Weights of a small transformer language model.
Architecture: RMSNorm before each block, no biases in attention or MLP, attention and MLP in parallel.
MLP neurons of a small language model. Each row is named by its layer, matrix (gate and up: input weights) and neuron, and shows model dimensions 0-159. Each number is 500 + 40 x the weight over its row's rms, rounded and kept within 0 to 999. Numbers have three digits each. A neuron's up and down rows have the sign that makes its largest values positive.
After each neuron's rows, "fires after" lists the tokens most often just before its 100 highest values on Wikipedia text that the model never trained on.

L2.gate22:518457513538401463496473496546564515508449530482484486504550592485502531494484584490526511454495487466511538486485467525443459541464545545463490466515545512510513467494484459429542484430442513492511504483516533464556595530502534483506546535459522492426459488526528544499488495516505538443475506508511477421590513535479646438537482510459533507419522578544482512505568526519481452599519521560525515507497513515472584461513538451489561505562470452480534463503460511477538500417459533
L2.up22:438532536569473513454561510487517573472417493512530467445566500460465475538500571499559494514499528488572387524525482545526600485508469558470482514473492563503531500508499476487590584481491484498468469474435553556518505510494527491460457545487505519400482474527456535541499469552456479442412532539513544509547497472533506446456493376454554477485518457533491550513456463489502540502546483500498393562499525520535539515524519479489537502477562494551486523491523451474504502485437479
fires after: "am", " M", "a", " Sh", "ay"

L2.gate262:490464468522478566543530508433608416493554455512462478550489378538465476495535468536417490503532502576389485489531450458598565580501524518489515466550475461488456556546488543524506511546490502488488533470545440513505493524420483556482502541489519502495467482471443517472487563546536470551493508467531512425496468470521515508422520487463479521522556476508507467480563506471535490479515527513530502563516513608492461474482499515530429392518466498476479436489527504524521530468509496
L2.up262:537419514532471457569502503476480493513490442490473505565519469468455500492489477542505478496477464527460475514491559461494496514495474443458448502466469490475501555458525437437495446526555565555572542470552487569606486529575466479514477534508561487590544472476491493484556510545478470530505456572529603466465511428591467490456532512590443488434403451488483506463551449546525497539498511531446483517527495432441445543482462485492522548530510498508516506469506478523483564526556536
fires after: "it", "ec", "em", " L"

L2.gate43:500473530500561564480488507482500481525518464448525538476530443481514528520535516471497478470540548552499513477475550530512509554442468535447513523572524564544546492397529588561456512524488571513490515503494465528461526501418448461478508507518492554467462467493457551509508521480508400495435532450490567494503562487583496523529448510573492581542526490584489555486440504520490423562491492471537464509413516561505447517530547524525451495436499536485501451477409447445468497451523447
L2.up43:502523544581594582441506501530500515539561528565544490518482456590440513507451532569540508502537472439477499484521521447576580513513490563492545469526500529485505481473514424495431531517503437454462479522460586479566497539494512504444503483474497493489531520450465516527479556453447522493451525508517519459512565477462514546550493493545552531541424542472438470519496540471566507486424522529529465510510533520491491408482572489531447462408578473482473533510494511517425486468452512
fires after: "it", "u", "ib", "ur", "ol", "ab"

L7.gate167:478447493499407564515457494537498501474507450455531511468418504488495526504486491503497433476440457613496473539468498447463486473576538423434505553463513486493448571463484500429477440443473450468552534551539472471446502485525540456581477526513473546466509449462480525545512532538530534413536532503504464526632501540485520553514522469495444509473449528475484508473551510502570564546517401475517511507485492447487552503569497523499491516445547523538516517485497482475459585519528485
L7.up167:445523523427463523441412535488583525487507492447470572501473481474450502525432438552511483489467455528522461450567465428446505451548433451446480519522492418477460542527513564417572505491473524534499488499539477480449463530466523499517485563483429484456499481484499493515473546544479568458492495501490506506529508516578470563503507431509511420517472483515489539536490456481549486476560431529474522488477482450532506599485530490502553607499501566448559531499488438435505511492484549
fires after: "–", " Q", "20", "en", "am", " S"

L4.gate349:464426475525425537509554521474450523499469570504493519496520530478498463497527447524465479554513478555514484520514534436515509489465528447522527531479482531534556453413512422475475547463498422503474522455437487496491511513521436437582514486477562513551552552475503505510466497513554516468455501559498562465621507417470529523526599515471477560476460509498529509443450449498540548485505477393539543503515476546435443457518573537522477519489499535473515475506513513468407507527561562
L4.up349:494434484575468476529524468456508529471410512430490575491512537490456503501491525455468482480442447555473545575460437401483527429460547501512464512505501469556546479452509481497559440525467450570480477501473484489439514566494503467484452455470517450477503522492472511504459466526551545482500442452448515495526539532512471587464495568483539504493488462510551492473541423517530543471516514515479518496551441478473405515452550503586522568551510572469486494502469570528495503573528592
fires after: "k", "–", "um", "am", "ember", "ig"

L5.gate338:490536517486485491410522518489514436520564552546501396512470487466431508415533562507526517453515540542496508465474531483511487533504499589560519464482477464494500498429528497439458494492500557436467437457518524446518506517537492521567470526511536490509539458506526486488591446471528533540522524485506447506460457508500550465470454428527522563553596563485462467450535451584437474503539504556504539520454403493529563482494480571516517497514521512456446481485581493505517533568540563
L5.up338:593489522583555490458565551488407478536524446438506516505472480403491476505505483517490480522518473481491433521542469562449430561486512542466486491449502561490525525440468484418471540545459470458438500483524477543506476562495460418521510426511431529469517458508519508505528545577506467471465483514480404510450499533556458454535499468585563493454520522513534474489408466535448545481474481446500508556451457532530412500504524459455528535501513482549498498503466490525509551464554516
fires after: "at", "ear", "un", "iv", "uc", " C"

L7.gate112:496503547496507583453596516535490466507488498484490531486480456522492483440472489443504494484500519443438496558485483498435509525472554530495504427534534454547458562492483535484460506406500444489491498491512488453589516537503522483497426516523518548471557475465536530545517540400419497430460563427503568544461436549503474479470505478485574501519448467486539488543460530469459576518505459492510497541452418468531423521430539479461463505487480478566558525551560496491440516462426513
L7.up112:450504506528522555468569473603438518489544531525501504550450482549511516452526510473460535432514495512523555517447485479482518550434546519529493444539547509550432540498508524422449514455481444477446439483517502539493499501473491519467454496515423557538520506497551531564459520473437546493471497435467533501500378534556501492486505463485528513530441469527559486556512519437462538467497479537544554587527424505442450488499520482527492527546593468531501549509553497496395566491469494
fires after: "\n", ",", "ever"

L2.gate97:509452559557502498464531470526454549551496446500560449461517493478433461541508536479560520552485480475496520502478496527492549470491633482525444449469554508426553578515488535462519498453528526421520503516501488495473476469479454488493491520546531449464521489495523474474512488513507523486409492499482501492550484477470538374544505377451499551469533475524552457476496482463500489451524499494504466482482464534514483449493497503487438348483445500626474451488513484497532529508547541
L2.up97:467475644523548482523508559483434532524454534516522518503542534494568522534503431508495524485497543496476493555462594555429497497515529533497504500529539473451470470531460458492438437489559445514457582433519444450510517551475485567469526502544430450512522460455604519479477545476514505529565559498488455426508404516492533480489512546440464500510577513529458529558519458471462414493447483433505512494485479499527523483436504531477473477544507510493541495548503533478531495433512466
fires after: " de", "ang", " C", "ail", " W", "ra"

L4.gate257:493429521472473503550508525538487500495431472547567499470527558525462470524520493498493516410515519463531551526526505477516537455546536523578448446513535438571488504481486523475470486551410486532543473535574495529483479536597474436472398522452466482486520492504511518526469443524484512467598559455453526521568557433526500459534541533553509465511489508418519453493490512425525528483530418551573426530421474502506585489508534518472514481467546491520464523470475538527486569506530527
L4.up257:428442525428430519585559538477471530516457587493590500606560521542523579526485449558587507447531467533505557582500481443517463482522516502497483510473508458517485503523510524486486421474482517463467539554502425529472449558505444513474553485506474505548478579517488488542502568551467471462541493465450495485487545471493507455468450516483465454565490594479485509523559490520529499543486422444496507473550504544504483453530523506491470401460479539508490551536450503483522487495519521
fires after: " |", ";", "|"

L7.gate101:519523474516431527432539560588511546531479505469535520489507453428386476441510447452493484405473502465489459576483430486506511518455569504534422460486495540532494529471493503535499522506508508519527491489523498507529545518476552501503421452539488552469503471503471539496569523527487507488545573525500534456513489519499568413462448468414491557433507587531530479404503533404504460511520439478584504541460476434482464516481556549480505475493539473475466497505507534522460523534518556
L7.up101:511580489443455472504493560524552458501430484526506546502520479446480400420519461470491476472465484481486425453493464503497537484447573518496529513501562485488493520559510486494526533473473449499570512401498491480505540566467572424541463494470480478474540568491505544539516572546482427469454492545517541461532515462527474513458513425459505462526500515471472555505429547447570479469476485500543485515470439482558408579463528518451501487538457444531514545545527540500522539423548453
fires after: "v", "a", "g", "ever", "ay", "\n"

L6.gate50:495512534590476491534490473603428519435480531512600518491530534483501473502552517482512428467473490504438503564455562525519420437500493449507477477599500566487490551523504518532488500429479479491545488515469497403503458461506554570464470581456500492492505387524530492507521482543503561522498526457491447476507540492499513475457465507538500488483530471502453511501474513561451487569441529420477474523519505512411450492576532484462541541496540444523443477503495540476594512545505475
L6.up50:455547566569540478525550528432539517557536536527548511545564499462476543531520484557479460491467559461506453475543474478542510532546481529498485429547507523516476491491534468535503501494527529579553576453467537434467536457543490437512505482532515530501593488519472455499539492475564492552462490445494486433562453465488410475443467567518525537527416483463581474492493503476379510571470495504427511532517498458485458534530471409444535556522494465463475499463473485503540477525458494
fires after: "iv", "ru", "v", "t", "du", "ri"

L7.gate335:548542508468541523542495527536499521526509465537526461539521486519558485466524479565547451462497423527480422536539524578550500405437530440467550519481485541596501494535432526464470489464527492528497414461490447478481510515573531495559437467535509501522474503529480514597519450514481498525521508487523475502489562462553501510497525473511481545506461408470472534446523416498457471490512496542538441488455409627504489565512518480529412434522467483469575496485532473501480474534518485
L7.up335:489446467489432533503509524471484491586459600476510456458483477469507511501477520487562534511539499521486510481466497527484433504539550516496498492511402481538509406462566461545465437487515520476549540488492566482551480583498504458507566530454499494541556467505461487543472462499500503538453530511545493484536536567453504496509532507505466545520426535488573481556357543496535488515505477462419452478506490510457497471462448514519508521484396556574540549544463498604464503470547526
fires after: "et", "is", "up", "und", "old", " s"

L10.gate404:500436566496499518534509467506478488515536471476474458456461558533493591453488458480561513527447535537451556525492506483515463505549496468574453485447496487564465482513487500567522430420485551492562391474538532514540484507524476532492426470467513494490487464466553490530492495503502519423531544399434575512491569471517469509528503566555426472474466563376460516469553507526536431465532507438520498479548470477474500425504459508517510557458494510516438459505503461518439513495454519
L10.up404:483561516462489527467550522526511453487545596479532495541513474570475488534528422524594533480514438528500492478525460507468484509501552516518492544500481472548457444497500438557442513585500459516489484526488556467527503547473526455497558399485518457445463540502504488538486509492506474549540540500463532499536388455458448583493456556416461532441557531558505477504498498502541471527451525490478509505505554500581483442535550499551538486493471576445487432481440507518444455410459512
fires after: " |", " (", "|", " /", "0"

L6.gate230:495471534534544472434488512523490452518484479497471512461497397509489419436555543518510530497536510488467520518594543547523560537547524537526485452533564503500525555485569440528482552531461500470481560514451550452477502552419494508512445485506612520432509493474511574458565482442471469530470492485470473460476493508550506493542495488517512615582587473537470502469549456497473513524516492528589523514467470574502495439570488500529468489493470428517491493515503432535581540498514484
L6.up230:581495474478531491428565588527539439481515479493503478465520437502562514531454516564567517532520451423458471449509541578470423578469507507495532493555519536495506527466503529505464526444445534543473507478478500560490533520458478469540396443535532500437513492531493498473557518521494504560417448484482444496508566554531573529522526501519498534500505614508482500504548512519517462509473544429493546515440545574552511450565539531467494486481502460486426465501502522451548466449504458
fires after: "ar", "a", "un", "at", "u", "ur"

L4.gate310:547466466549497446447468486481509487544540527474468454555552450515470518454513490362538516511483488393479435545553504514518549549532513544536454455515480558472548477464501529429476461544513554508473521458463528479544540492496536470550484504520548533475538532554503480494452565539509526536495538467477538527499501492515487456482527517569465548405584494487516481419468450484486510505524539576538457599503440477525507526536515460494539494486438464499517492447479503574576453474593463
L4.up310:566500500491520480518571474499573471460542531559467476561461475452450457496510529488453445508482494484470501500531537537535530507517495487479496403521485478449478497511490471510466411549450549531500534478449474451549541489497462555523470482479469537547551501454516495514593529465507552506526441589539353479450494514543465469445449461467552485447489481499494511532544479488502491502485575634501487538496461500486629510524527546483500478473448430464461540509484471476529538489470457
fires after: "ar", "ur", "ec", "ill", "irect"

L5.gate103:564526478567522538456542458488430465492567557495467455565429538535452569468526582478493458501529488504466478456494465412542531442513502545526481500584514567473494484464488444484509464475491500494476465505467464449566506516415584555535538469528459529463524484481463498470494474459513497522440503502517537507543494483507549497467547565472562530486519483548536521412493402499472455523576507551515494551541499518523525492421501512526500479491488518510489425520485497469581502577608551
L5.up103:511487526584541482498476508437508427483477535494486468501479523493493520420553537500566439514482592502485526499498480498572481439481464527487529527483453519459473472555569506523563539479527566507497446448468487525558507533516463462557524439521487514463545516534502532460483431458524462564468451453470486521456511385551472557506473499451488475437498445607526567489528456446550507495535604545461452491534572489519441504485490506488449511473453528511464495527561536483578474488550553
fires after: "ar", "ild", "ill", " (", "ind", " O"

L5.gate327:505473504556451626472508553500496484476534577522437522461474405565509503471544489500463534492476447517506500469541422483499502506524493433453527420474406476483463424516531482556464547484517497502549525497542517536508521553522507512504504491465510499477497550527488463526562540496569538452546512517535595495529535587482501546507536578529495489491539591474507466411488564528434484546486493518517494540483537506499499510416460514519430520540488501486491357497507501478507462485450491
L5.up327:514482486535458541505462509516474460446499529561530486506471513487517507493473442428501499509493474465461566483509475493459473483440467492465404483428475392503511503487487522466414517551585482543553524489530473475495506512493525451494549566489443523547492478486488516530558450504510477402527556556529514486445568517587451510463472478552557466394466484527448450488496491515505519428516521490490539517422497583517514552438508536500408498513540545494558508521465501444501435400501468
fires after: " o", " O", " ex", "it", " pro", "em"

L2.gate85:519483535530559503524548517582506521484560526518551498553523470473501480528482510509512498506531386478490553475522465492517507492454490505448382462534517462516438438546469579556559457536455556493529493463499515451451511471462528485477508532477434504439503516513477547520504461531564534537468457504504493518543589495498547520385545461491539504533549544506509543472564456517499465513552492503482458519458555522537495544521539598446541532520465452531497481590502432466569594528496469
L2.up85:562434507529510448448521491472509475439416399490457525456573558546468550449524485485513446493530501522452509489445550454578433508525524516580517470421563543496462555468414444537519532456471514509540505505519561551509566473509502456498459508463476495489546465453496531544528486532545453515429459482456510551558520474516522475516501550557453534524457466563542529478472491499542476498535477469485459514482494524482536526486535565472461508494490484566436417542522480433533525567528585
fires after: "p", " M", " R", " ", " F"